config.yaml
hidden_act: "tanh_gelu"
norm: "layernorm"
norm_place: "pre"
rope_fraction: 0.5
qk_norm: false
attn_scale: 0.125
init: "trunc"
init_std_down: 0.0
lr_mult_up: 1.38
lr_head: 0.00705
warmup_steps: 200
final_lr_fraction: 0.1
batch_tokens: 65536
train_tokens: 483600000
MLP neurons of a small language model. Each row is named by its layer, matrix (up: input weights) and neuron, and shows model dimensions 80-335. Each number is 128 + 24 x the weight over its row's rms, rounded and kept within 0 to 255. Numbers have three digits each.
Before each neuron's rows, "fires on" lists the tokens most often at its 100 highest values on Wikipedia text that the model never trained on; "fires in" lists the words (lower case) most often at its 100 highest values on Wikipedia text that the model never trained on.

fires on: " is", " are"
fires in: "is", "are"
L7.up215:142102132131103125138062107151142100122176140112161094115107164128137101147136156120166115127077116148131154127133147124112142121178110155109101173104124169123129143128128152125121091132110145143071104115179058106145127120125106114102122138158089136139094146148130112136152139087141112129129138096143146167142118121145147133108125146141159162152152129165114125123157099113161085142144123146093149145134133086147061076124121125121117143109130105135101108118122138143124137168090164080075106133171120127128137126112156101145112128118110147146137131159137096104106171150084107133100126167123110128089111136139073129111115113132125156090163120117110152103137114113130131151189149163142099108135171131094077126072117063125156127109111106137122135135141124097087166110114129

fires on: " in", " b", " on", " ad", " to", "b"
fires in: "in", "on", "to", "adhesion", "cm"
L7.up1742:169088147136141151124137154125109086134151116136152148168150127093134127100138164157099093136143164128129138117118107133098129075147138127105151161116140109117148093133143149081098159139115092148154162126111142143106120131162134099123087122115131143142125146126162128073139154185164086183142080154141148142117134119104119097165136143136150111134138121142136063134136114113118103063082097136132125119150122110162096133141116115155153137163110131128096153160130131151097110178125123129169132121121116157153083146117107115109101136129135147146140155120147105118107175145159131106124143101107142115135094102059111168175093175086118105142123138137158159136137105092128101149113145110124135141167146138132094156137124109127168119139097118096136092154106130128104165125149116

fires on: " with", "et", "c", " in", "in", "ot"
fires in: "with", "in", "maccabi"
L7.up1165:128144161102122132174127150127146142163163137164139092158141109110151129104122121110099115122127143098150174082092096105160147093118138131111123109084115121111183125111190082102096147141141124141080105116135110142133110174085151121137169148104097092103151075135086109122135164136128118139087109128142131120116104116138119104130121101095145126114113154139118118087139079120117121159105135136120180108137090143115110169113107111096124127102118126150097109107117108116135107147124158120148127155136136153142157126107132139146120125129167132132110138130171126087160074153129137155121162091138121079134130149111157087111106137140129075115118150113124134168061137086124126116163154127114146082177135154154143186114114185122130114165146143125132099143115128107125159133121153

fires on: " of", " and", "f"
fires in: "of", "and"
L7.up1414:139118069134127107142157136130141087140128113165118098140132132153117125141132140112129114089149134096147111136148107170154154138127104106143137130157134128126160159129142143123100116154137150194097104133144095140102118137151120133139151099142160149122120111094138137143086130117120110143112100112176134109118131116155162141151152120099166140154127140133187146134165159142131118091096114127147138125099129111145150120124093094130065088140143096125145143137132097124162144087143081104147131122103142165104095136137151127104131159141114163120126143124120125152131125171151126120145175144155141128127152168110137104090092121164109144130098115116109114110100092148094061104101123102082158124121136170147152130131123103112134126114145112127123101154106125101113117118066115

fires on: " to", " and"
fires in: "to", "and", "toward"
L6.up1955:074127127139114153103095126131149135102147148132108138113059098091121109109091134159169144152189114125192097154156119143148150133117153131113120121122079084045113168079131110121167135150151140171137118138086166127138158118143165114142100148154110121150097108117096142114096135103130109152127110081138129122116151110131140135106097143094100132143144168121186129143122133115131122104102118091131138140111110113147151148148131124129096116157136129169142132147087106168087138134121117113123129100134100131124148131176104117143091157123058117104144092151111139151130092130145087156125129103090132171119124132130083156107132078153077130151133178138116147151118073123133151125118100137126161132118115122137091163180161150138123176135140141131161150162099083126126162117141153

fires on: " be", " been", " was", "ly", "rop", " being"
fires in: "been", "was", "be", "being", "beads", "beyond"
L7.up258:128137111147183119110086118108171122130170145137131110083128155132146108186129136118125139130154138126157164069125113126100128114098156126173116123119105112092124095121151120068114138143146129122080115145172085112149128151123126126092142106150167144143140121128084092166135189123121178107082132120127144138159131157114094119159141119109122089107125098109126130103157103153106129113139094153170147142142102083138111135122104160136199077161092105118151144132121144145074099155099139066115105170169129087114134107122142140146131121147144147090146129155122145115117100157146138095139125136133174142128137060127139094107148129179085123128131117120119117132136124119071102140148103150121154126088159117142125121147136138103095140117124130120143132130111149105084132130142121

fires on: " or", " and", "ed", " of", "-A"
fires in: "or", "and", "raed", "of"
L7.up271:108089135069123146137142121155136115090154124158116190182138126159168113099083148156095136133143104107145093175132146146170142105133116124132124161176134116102115138126125093128147141135125071117154086111146111127128124130118105097131153119130132117137120105116112180143122105113158146136069127088157099131125146092130127174108139109126134112149132108128134095117140158137133145105115117123131155108127132116139147103113092144156157117167128117172116152149124128119152115188188132127108141075098133102131132144156128131101127122126162128142136133093136119124133137141118085122139112146130108120141131114124092078158116147102098106169111154103093137146151087133148117091119143117132084093106155146118119137151126143144121131172107150120143135170080137086155109127104134

fires on: " they", " also", " he", " that", " to"
fires in: "they", "also", "he", "that", "to"
L6.up1155:120148115129152151140140112148147080127089134142107102108124121098170134088108178100091116105141169143100141139138084096130133119098112134139134147121158112170068089154117124140119127132120119118122115156138070145069168109133128152132127122138168128117163168100147138131128119122131132112144130161141152102144142128092129085110101174137161139148152125136141156142088130144116135145138121180154101154168117163167087146148115156152143096104101142162116117108126079149147132119133100168166108123120123134142105141105147131133120178169158122118126153154147148105116128114131147163073105106116096126099138117103106105150124116109080107125171122103127151148121160140198123102157137163103154147131146156144123149116147153144094098088093128107116148162121122128130120127143125

fires on: " of", " with", "o", " red", "8"
fires in: "of", "with", "red", "too", "978"
L7.up1266:141160135105111121180139098092116088130101131134155119086128162118178161145141098123099127138113133118124155113137150115121137126103116099147113122142119117120094096157118115185118126127116163086129108108150133156150131107082090131147137129131126127068096103130143140107090111125175147101126137146133118139154150140153161114155121139108114075119099157125139143136130158153098143123105152141123145117116117134120120138126154165147140117106092150111126149152129130162172107110108117110134152124149136165129140139159120124094129156153136157128147170133169140148103153113125134125145165115115101115169130111138116117108119139108166123129127093129093140153120082113119114089156094168175134134131130154186120133133101126141129149145134144114132111142106103105148157119109111

fires on: " of", " p", " al", "f", " de", "cl"
fires in: "of", "sinclair"
L7.up1773:123118121166150146117105109172082138116109130126140071106101136137157176151112112160124136088144130131112090100168115169113166152126109119171153105138142155155132103165112142157115094132177118150103146129125115131119153157126146117110091124139113105089122146094157118134109097095083112136113150154129124106127141141185144122113119119144139146141117089147113082159145155115140140090146138129112149116134127145125097095100115157138087174138168108164069131135158118148128118096149126110156147141108121132116099128130136135072089101166207094159085132140166092152111135138091136133103139145143120086143159116123117149081087116157105128130159146090164118129123115158099166107151147082118078141153175127136105139166116169125139150117087158100146115125109143133136140133107111

fires on: " an", " reg", "g", " trans"
fires in: "an", "angry", "analysis"
L7.up949:118133128117146088164115130134072113119138129099093119123120117128110124127090135097139145114155132145119155141137107109129125126105125119118141139103165109077096151098139116102114174173175108142130172123085131149158127156112151140129143164131151116134141097125089135106133123145093092120097156069091112159178159133121167099133074121081083082134096057107141133142129135167115131126120138115068113180117096119082108161151104147114119111138169074142142128109091136108147151142125121119135105166132142176133132109107084129139074120118116114131139139104135165145145120163131067089113146124138173119155141135140165123130129132096193117103152121164124111152120116086153144149137139104144094126157124163147118137122154152123101103143113104128138147084166118112101126108148152

fires on: " a", " A", "A"
fires in: "a"
L6.up263:124132134127082112152146135081111146135099139140128163146133133142119129107100122171107120162095096109112126127131080112115136072129157115122144130140114102132112099179149144162149149131086132138149141110154152122086107153123143180133145174124140143139150165096139158154117119148106140132136139124151143126117127143109120108101128102124147109117146123127100107159097139094129150194113136137138088167123145133139141148122127137153150158089115132111102103150144099098137128113132123161129171129161125114155154105121106095109139131106160121130102130143129107144115092098107118095135154108171108104136124099164119129111131131134146117074160154167107141156078118113111115093120131153154116119148121154111111108147136071132123153150124106113186133149107091174153164086154141

fires on: " to", " in", " near", "es", "ow", "side"
fires in: "to", "in", "near", "leaves", "inside", "short"
L6.up1278:116164091108137135107104133104097156090139128106135102164173132103143113106110149096158101093155118127123112158136112096133118167112174131131150097168133147090138105163159125099131144151101106165122078163150116163138095158150158137108085110120127149101132132102138109145107130114134149128168118167132120125110150110091096126130118078121106112158114158138124149185134109161110144155135155088164142164130122147141103139137131162170119108102163121130138121106115141146110124100152149158122093078124127136148195140152112128133110113163163125104155165170127093123165135160139128096118124118160130071116133131157135178129118126158083100134114128114122124153092120140147117108152124141121146127109155116112132093158106089118144140119127119112127126114080154130112172144124122

fires on: " an"
fires in: "an"
L7.up1508:171130137112143112099161122145106103151133153123101139110095102129114141154129107100177128086109143082142128103124128148160144128131147108133147092080134131128126127113115134101138125148161108132176127125116109110138148121070152157126100153100083125118119149139135105096121157133162124092121125147167116160155131091126147108138118164113120148120130174154149094137088156119130076133125126072140112151128130098165120130132089120094145122084118108138161109194158172116154102170122172147141161160111129164164131099140177120143079142099124132151130133134054155172118124138160107131117138146105159106109145118159108123137167120055099158070120135130138095137099130082133106082144128128090141185192138099174152180122148170133118145066152135124137143125137147114106118139120100

fires on: " in", " while", " before", " for", " on"
fires in: "in", "while", "before", "for", "on", "from"
L6.up350:110131141151103151134127149097119149148130138158142145129089179115163128166094130086130158106128125149146170131163113125160132134132100105089170147145125139120143108116100088143146085145125183142132110125117121171121114145155129098173114149103151139128151109134130091127099119150154120150122110152129133119160149110107159108151096108081090112141083088134098175139134075104101137128148102191152168128136127141108147125159099126142146115129158149111174090098097109130137114145121114100143132108104151154137100087139095134132155098140143132125137124112136108137083138113080142131134189106136149137103144152091083121132183163160125139110149087126145160112124108110104181092110100144142171104104159116115087134163124122115088116077132138112106107133098111142082134134142113

fires on: " man", " as", " were", " is", " in", " of"
fires in: "as", "were", "is", "of", "all", "in"
L7.up591:147123147103162114155118138153117103131122142115127102123082170156118112171085080154120099134155130112087134124107099156122124122101169091121085109124093116119111123096154097153124173128143153137134101111095118140122128156086083157118159137212142145107106116128125142109136051150097133143128132150112126142127134144159138097101137126136165094167172126173121142186141103114160107152130124095154134138100157121111130108126131104161086138151168156100156119109142144139132111125160114120155142112106116157169137124078092110088122150131132129104151114151163061141140118115118116157119128118139188102149120152141106121070122125142082115105170142124115136114139153142090168134148168157104132147115154066138151144148168092146138103095148099160113147152121128146114106097073156

fires on: " would", " to", "ould", " could", " not", "es"
fires in: "would", "to", "could", "should", "not", "does"
L6.up1814:119125141074128135136139108151142096093128158171144075127154110091151115102100166116127145135155174129094106135162065102112130140123114160142111121138155150110122097155119109173108102090144078145149139147113131130096122121092176142109122170153127111147135156121137117119127106146105138105140132160097145118130113152103098105105121125139130158127105134094118122142092154106099160156132126150130097160156121134142109133154129168169109114146118115118110111154104084177170139115145134169138167121112131113141157149147156095119118108143117123098116165118183157107146107105159145156125102078120143082087130132089121108091147087121102142107149099085163105131154133137160148155152084131102137159138158127173151129191109152117104124161122102082172127122135165117119116145148130

fires on: " of", " first", " in", "um"
fires in: "of", "first", "triumph", "in"
L6.up345:126149133157180124134116171139128137121140113136127112113115099130173121141124099116129159139082164119158153094110115136133150125075132149105166090182093117139130093094158107128150155089127114116115103127124129111132135092112121119150068135154127106141129139101170112135158098136122140177104117124130164168130174133095140143135166100156133171131093115132162070118147127125154121097092140134131090134101107142142129147126129160123116129142108136087177167144103105110133125100129100142130163167159129131134135175124108097121141122087109087100130158110147101093137134169136140108137147083150146137136114148119106157120119127164093133152090147148128127112160103127133149096121149083098127119128138121154132109147136088125120096148150116124143166132117139108100150130136096

fires on: " of", " in", "ract", "raph", " to", " that"
fires in: "of", "in", "contract", "to", "graph", "that"
L7.up200:140130149123154103074157153154138171094143123163127096148131126093107109114114132104119117128077158148170151112097081133107108096144133095155091072147118107111131122117160119156112123139152132150161115122128109143098164136117140074169167118139102171108147130088117154122144115160153113156172112152140131131088107133174156122151172136113150132156166146131132116109109168134129106135097152151148094120106117127130110173114117106135130140133132147135097103142071099152110090139133123093079161110122143101130120148107124160139133150105140100138118161159114086132171121082112126109135167104115154137084112116121135130142100137130058133122092158177154089092171121136157115088090157167134139099135110183097114151177086164133114164143136124142084110176108143120099180091158134

fires on: " of", " to", " on"
fires in: "of", "to", "on"
L7.up1670:124136109140123111115106133152114115145165109096163125121135178126128121130121082157125137167140069125121100111172076113151086112151124130096112112160121112088137156128150159112096151131134111127089090108129168145122129067110152163136127115171111154159113104096157124113120117154141114112127087098067126198122160121089128095140110137112143095139180150113112144117144140083138170131103096140178120105154133126116112111102142159098148149153124144133083111159119159150161118148176094125138193092124091140114124112105115122110107154139063109135160102103173122143118109151136116106141156148092124149092100102127141135139148189124176148143123142132123152097148149151109144130103101166155083167146143123149109165099084095118153136137144176153136129139119159106111149138100130

fires on: " and", " most", " that", "ar", " which"
fires in: "and", "most", "that", "which"
L6.up816:173144138108182137108115145111116101121135130148114125119103101076145122157137112104096132122109133104128126124156111137134154172053111113094147105132121137165124145087126152127132139159131105130148092141136123131090185157139094136082126122137165140088152135167155109146160128148116120146147136095145164114149170143114136092095155138147095116113115116172112136131127123112153130089095131127103152151167168122181123137113118129119141070089091133145122138135141084144126118150112132149137089125063146139198139117146141110138110069117118138076141146146085133084118081110163130119156102163117129146109134090147103115131131119142116117128118109136125071109114154127140116107124113151135156115145109101109168143133188110123131118120137160123125157136098124160148130100091183

fires on: " in", "at", "om", " Man"
fires in: "in", "mathematics"
L7.up1716:102100167151120111116131138124096153104133084157116106099124173124123178126138159092107124113129109108128153090111135102110144167126130112066131126111143171118170152119158127160123095127149136097122125097106125117136121138121169141085126136146171086122120112152114173121116107098117114159110124089113160119132149121180107147140137128118110127147158116195103123116140071157106152106117117158103138134155156077165139125079089111178114138084129116134134126139113136109135090142124153145127154159136117136123156109099107146151136140140150121106155151146102103153132123122108148061104146133139110114087083170119115155155112162121127093142124115113132134131141123142137159140127127142123137130117107140145122115113133128144145110123107123138155120150158114141092144128110122

fires on: " a", " A", " first", " second", "ent", " large"
fires in: "a", "first", "second", "large"
L7.up408:194122125082120128134086194133145140138145098141112170171102141106085151144120150172128118141112111111153113145134129153138141126098114153092107138135106149108095106185139168141108160097108123125146102111122135156106121104106128099141155091131116127146171143082176139159082162130126074122140060124129130163113161093125160144107142082166104090121148112115147085154159147141128145156105135118144113106117139119107140170160107149128154164077172158137153111183146121120103150125116138155062163105131099124111113131106111148137075110155127141156127125122148134088131151160077115147124123128120064145107133088163143119143115138117115129131186145170148124132078102126101169170112118140168120127180131131111117104116145110117123128117135144093112131144103118145152147144143141

fires on: " to", " was", " of", "ly", " is"
fires in: "to", "was", "of", "newly", "is"
L7.up1674:158163137147116112138101162135148123107163093113132071148119159101117121115139150104135120115133116127110147143149153171180109148128108152142146119149154135110083105159131101120149167117145110096063128109088141145155117117116101123119128090145148130114114145129160088116117127102119097103088086159162163112111135165164153066100133128110116126171153110097152130116142082123103093125129114114171167118109113159133108146121108175163102105065136118127101144122120119102168130156136124127156139107095173151075121102157119127109148119143136119091120137142147151131146120142124191109110109101128148132119142118114082142105141103126101151095130154136140134148165147154130104154160085118104089140153122145087115132103154131134139103117117124123109128106117177107096141153139145

fires on: " a", " re"
fires in: "a"
L7.up680:182078090142136142146137167120091097117100101130130144156139100158110129141124116143098126138114131080147109150130087127136173155126120128087110122073103127125155171115126118102128110166130141147147085080137118152196100169158141103116131134109156136162132151120138110083154112115133120134151140125138123191131138120125153085133126138127137097133175149132122134196104097098101138114151093121161142087140102114134174136152112132181151074126150127134118156108089105107126147157124127139138138163139091113099125120133136126157121123125120111137143115069150175140157084105071091123127140089103132123153115113154130102134121154074100138137118083087117128144106159081143119116167182144155102143105136125129129130133099160101131085163115154101146119127063149147144150126163149

fires on: " to", " at", "ade"
fires in: "to", "toward", "at", "atoms", "grade"
L7.up340:139113165154164146069165172111108139147186160174130127172115123123112113109150157174102129133142105106137098146156119087056140130121086105108102111145127145061135088099088142082127086117172111141150168108108179137113129109120145135105114139141150126134103151155143135104108137117148097132103157112127132142115179132102115127141138096118097117125142118124153135119151162124140129081148128112088157140157108109177108129090114137178102128112146112150110130137116115118107105127167148097169111142113106138137153118134122127151117159160126119122142126134102132132085142139109171137128122103141174099107098098168108136170163111126111134081134142098141153147100147156145115144135108107119101105153122145147127121140102158102124129151111114139145148097170122141143146127129123

fires on: " was", " been", " being", "ore"
fires in: "was", "been", "being"
L7.up1866:138098097142117166136124131115106170103149089131125112148131145111141099164114143167117108140111120103134096127129162143127130134105143142128095143128116156139128094148143124108176114126144143137134121141161107096163118102099134123122164151140134106119108155107116118142115147074136139094139122133126133123115145143129124166166150167103157073132182129158079095124139143081138074116139156138149136148116118105156145130119112126109089152120124159137143134076122152140122170157086111121101139153135144120142097098135121138131106126174122178097126131129120079111114109157168111085136153112166119101142099166164150131069157152139097124124155082133128158178107149091116116148106152157158099151130099151081122111093141147133096129152098128134115115129128109127163167149102121

fires on: " is", " of", " was", " be"
fires in: "is", "was", "of", "be", "in"
L7.up1025:139106194098080133118108134124134120146138151135130150115123130122129047106113110097090087158170126128162115140154139169117128106115137134082159199116161117143108112150174098099128095075173127145134115099093098142106134125138079171136112117126156143103103126133131091168143154127148105100167126136111130132117154118143125133142126147164153119134117137105144121135148131110145122131108120154099064178114126143144142128158094089145137119086140101163104135121128141112110139139113055104145117175153173118106106124100124136098114121083144164166136127132137122122139108095093158127145110102124152120113155100089112117125153133133155161092141166090135125092134121113138100131174126080164156136144179169104113103128122146100113105145119150148172109151142107127133111143111124

fires on: " an"
fires in: "an", "analysis"
L6.up1093:087155126156142154134107117128108094138143139078145113110115149084127105133165157133177125127137107089164171119129132113113142173131140120114145149116132110098102180108148115106134184116197139148157114140123142119109132171072097114100130123136126118113113151117129134147152148127147159154096095104122119134180146149127123133110096120141098094105140169136139139143118150131133156159093146110151119141110152149134115151117118153123129117130137110126122107125155133110112106175177120125159069127165167110134081149160138124196117150150095123151139116099119137112131127116132123104150104091128144161143111154135149136083109139119140117067131135128123134122093144088118129169131135108120129181172099164139116111120141135128143117122094150135140120130151107105090116129101114

fires on: " the", " a", "9", " this", " an", " that"
fires in: "the", "a", "this", "an", "that", "his"
L7.up1340:136127118111108127144109150129135117141132113111135116117122180166107144126130120187139139183106084151126106184135093177173132123100134077108116113113118133124109123130084140094114100136168140131127144114149141084113116129139122131133131098133123129165074104120127104116138134119144132138149138108129148140152126134116145178131155166139141099156170163141122117125112077106142110123098114150124109129165099120125126111117133108130222131124168132133168129104095143117141136134159136083090124147087080098155148144113161143157116145136130138128145112117109150140089057144140130129129099094123182127117115134151141128175079086108127137147114125143140058156105115114153140105186174155134105116152127092134185116117158102106087139109113111141110120094154067149152135123120150

fires on: " in", " of"
fires in: "in", "of"
L6.up1902:120071162152110127139108153127117159137167140127160112090133179100137139104126118127135142086136125147163083148113107151118156146175125109159133171147142140130145103137159138070129090118146134121104113133114111098168101080133118151129141126131130124102109150109139161125136092160110143106108105146174111125118159153165159103133121118159136093138112075115153092136148127120125138143140146132124106113089150154091126123139119155147118115120097093109081109112102117135123124158121122135145178087090125109130140118109110125140148117136125120125138107123078119147135143146119173165119110097102155090126133123182137142133115120135172139125155127155115110172155087131094143130115133110133172118143145133112138096153125111123091176108108121100120135139142141150106108120163155

fires on: " is", "s", " was", " were"
fires in: "is", "was", "were", "pennsylvania", "lundgren", "website"
L7.up117:096152131116138128131130087105138100114142138115109096128097149144140137132069118137073091130103101127119128107148145152099094131144137164095079065137172151154117137160168128094109093122141151127097111144135121126170148147155144130154159097136097120150152122148125104142092173109054142100110130153127140106145129139139127124124104139094161143124135090150138104133155134148161140142115162134133104083135167176145118129103113164126120147105096114142131093120094116131089072150110149116134114141128134126158120149126123163198087132132123139157146172119162119133133113176118115097136152123102134079125114159117161137098108066140150104110157121149068164108119133132097145177116102123102148086153204105102123135142140139110130097071136144124142178093118135161098122145128129

fires on: " that", " which", "ot", "ox", "b", "iz"
fires in: "that", "which", "sox", "shot"
L6.up947:171167148103144160126133141096096076137120116163086118132157121103145165133129122182121119148126153150104157102103153085091139128142148113122156115115144101141135098126144131155137157152130116185130178098110110129124157104182192092120143126140151154092123111157148162122148134110116130146123120154111138187162148142112110043095131099158130114148126122145149128122094125138155156136092094154139128155128106164115139172133118129120131179132099115128127128122174120143128114108127147111164117102137172150155131117125130135077116139125146156131134126105130099126128157147118143106101127106105091139104146114130117123176103187145092126152134113127055110097103096139115138141140132150158117110121133138084158113109111067107115079124138112130098141143108125096118127135125122

fires on: " on", " for", "ran", " as", " in", " a"
fires in: "on", "for", "as", "in", "a"
L7.up1097:160115155132100121121147180116109123102141125120127111131138131156111139132074107134131077100144117138133130129170126132144143111149119113103104181103170113130153157123135151114097145114166114093149137112107168095132148104100102129118127133155158130154160158095095109151160163128166106143103154109149136123128142143158109102147126156106182136133133115136124138146137140124149117115142161107117111166134120142103114126107138077154110165099110116137132087150090115123150127068114110127114152134156118102156127122117151133165104154170120132117139150156126147191115110166105133125103125096124128123114134107108139135119117108122111119108148105135079132120105159139117103147097075140128113097098157134128118161190133117131102105093144117108155115079109069146098164145163132

fires on: " a", " through", "ia", " an", "ra"
fires in: "a", "through", "via", "an", "throughout", "his"
L6.up954:182114130136144139089170185108140157138159092100131112147132144143105140105152149161103118109128118093129102113117114104119132140128155119072129144145107159107199135094119152126112109086118181148143078134124124132148117156128138122110110110089115107156091173129134079153116118150117125146145126119159131115147146129100107099118123087085126126139106103127105119159147122127153171101106133137143152148133145122127125123153112169136138117100151099116125114144122133096153106128120138172133114123172124175169110149095119116170136127075154102142127111145117148121113086169107119089130105090113138122147117090150146076122129108098084136125137129122096143161123155136146099112144128147137110125149142113174148137164131159108106126149127102161188155114117095115134110149046117

fires on: " to", "ly", " also", "ould", "es"
fires in: "to", "also", "longer", "does", "should", "not"
L6.up690:113179102104143140158094124136153150122123145134131135144137115113159148076075156106122150097152166128091130124161070110103082105157110151123107153161140111143087130122098107154110138166116106132107105151135088166140127111095131139104108121168166111148166120171140147110083140145099126106151156127084147145136150104112119077148108166140153125130165145123144152151138146127105141175137165136100098102168142143148138126110082194133116116099126144147117123108125081128152139127115164135174107141119109142159079116136118130136121130151126140108136120118159151078137123152170095131138146079109114135129128200107071082107125110109094092106149151122159110114088090141179112109146095138142134111097176137145125121140131132132108131123123105081151119159082143112113128133142096

fires on: " the", "'s", " a", "a", "er", "5"
fires in: "the", "a", "s", "her", "nazi", "are"
L6.up209:177122065102132143168135176117135134139149114134104135128150146102130121130145150131123140140105107099112151168160112125147141129128149156131172144150121132154099110168172133136116115080148089091104116073083119097127167124136122175115132110132107139117126108133119106112110125140133149117107161140113117133117137092139121119175092130145100097117128139138113120140090109124168150115115084172123123124110130122152079117109153147125136147137115116126176126075148135106127136105135158121160129164153104140138137107159119171084101136129139144139139102144144112170128157141108114085120080111139136147139105135123129113088082100136156114127105138146116123077124129152130142113132091123144146190095145132097093102116156109132110128172157106098174124100122124145146116133111100

fires on: " to", " would", " may", "ould", " could"
fires in: "to", "would", "could", "may", "also", "not"
L7.up2173:122162114100110165145141105133138085047120152165167125108117163104146128134103145141124137105145114119104132128141158144082154140122112121118107110114095138152129105132128129122128151123088134159128082148104100185138133090106142129161121150134102146155129133161161097108135095120107092102103122156152150132116113103098151098129088155122132159124124153093129160148104095140104118144138136114163153126127143142135139157141077140178110146110130107155164093058134086160163122144153158128154180139109114140151126144160128118126178101091113111106139129158133100063117130106115170158100149150132114160138138120097131135097141096140131108109137144122120113157152159123119111118166068125103116150164123122151114140170116133148142085118122106149116128130125118135109106139115123

fires on: " of", " such", " two"
fires in: "of", "such", "two"
L6.up1145:160149081134142125136133096082128092123161119136103150112148137120132174086080142154141091052164196144152097147173138149148111082117120110102140123137110113095125122116149074104108102120099129169113079109130152106091107106109125127112143130146095155125106107126100127125099137134113126152136112156135139151130130113137139128145144128129090099156115149119153134102135159134120128164140141157048159130159159150149119146101143073148105110167097121129122121148152168123158132166118105126103130105098178082094087100124138109091113140102167149157088076143126108119127132155138098125168133156102120132139108137140133111100152140157152110144101105134140129119106165153124080134131108122120145163138127110158074180141143102142150106126152125156118138117114131136136127140168099

fires on: " that", " from", " of", " when"
fires in: "that", "from", "of", "when"
L6.up854:098103128135108110161130136120156121163164099094122140177123111114126105147069152122106112135139157109086194138118128114100146095132124158142150128072138183120082112128128128131109140125158198088130112119105167123131144120136140127145116149113130159123165110123147076085142131094163145157108085128126148142151141140124126107161170146134124183134116143112127171140155128120128131173131129177123156135122105158148092100163144120160128142089152119097161089119108120120142130134125098136077151120125139115146075102078118156124129118163149155106135136141131130117145130131073081139098156158152111121158159109112128082131166098130116134147122157103119109130129159182112119109122157158158078157126111076096090117132088096137113131080157108130066119099144122113068130134170137

fires on: " and", " in", " she"
fires in: "and", "she", "in"
L7.up1748:111138141128136119158138149150101156131150078115134127126128169136152089121108175115164143121122088117113118095139066155143155158107138117126120124178151126128120140123124149083089117096150128094139103174102105160067112142099167165106128154177131123135192102166153136161112093149130150098144110125172114113136151112133126105159097141164094095094107120124141131104100101189093146140093122130152119107128120132156118093097132124119123134149130143086109156151146100126150134123120126086151155090142139118126135155155112137105127138135135169085154131119095124111117119128115134106155105108126122136107073135178114134142183135127130142114113099083144121127149163090124132105152135116134161079099126143121156142142159183105122162156147129069130115167124107150145129138126143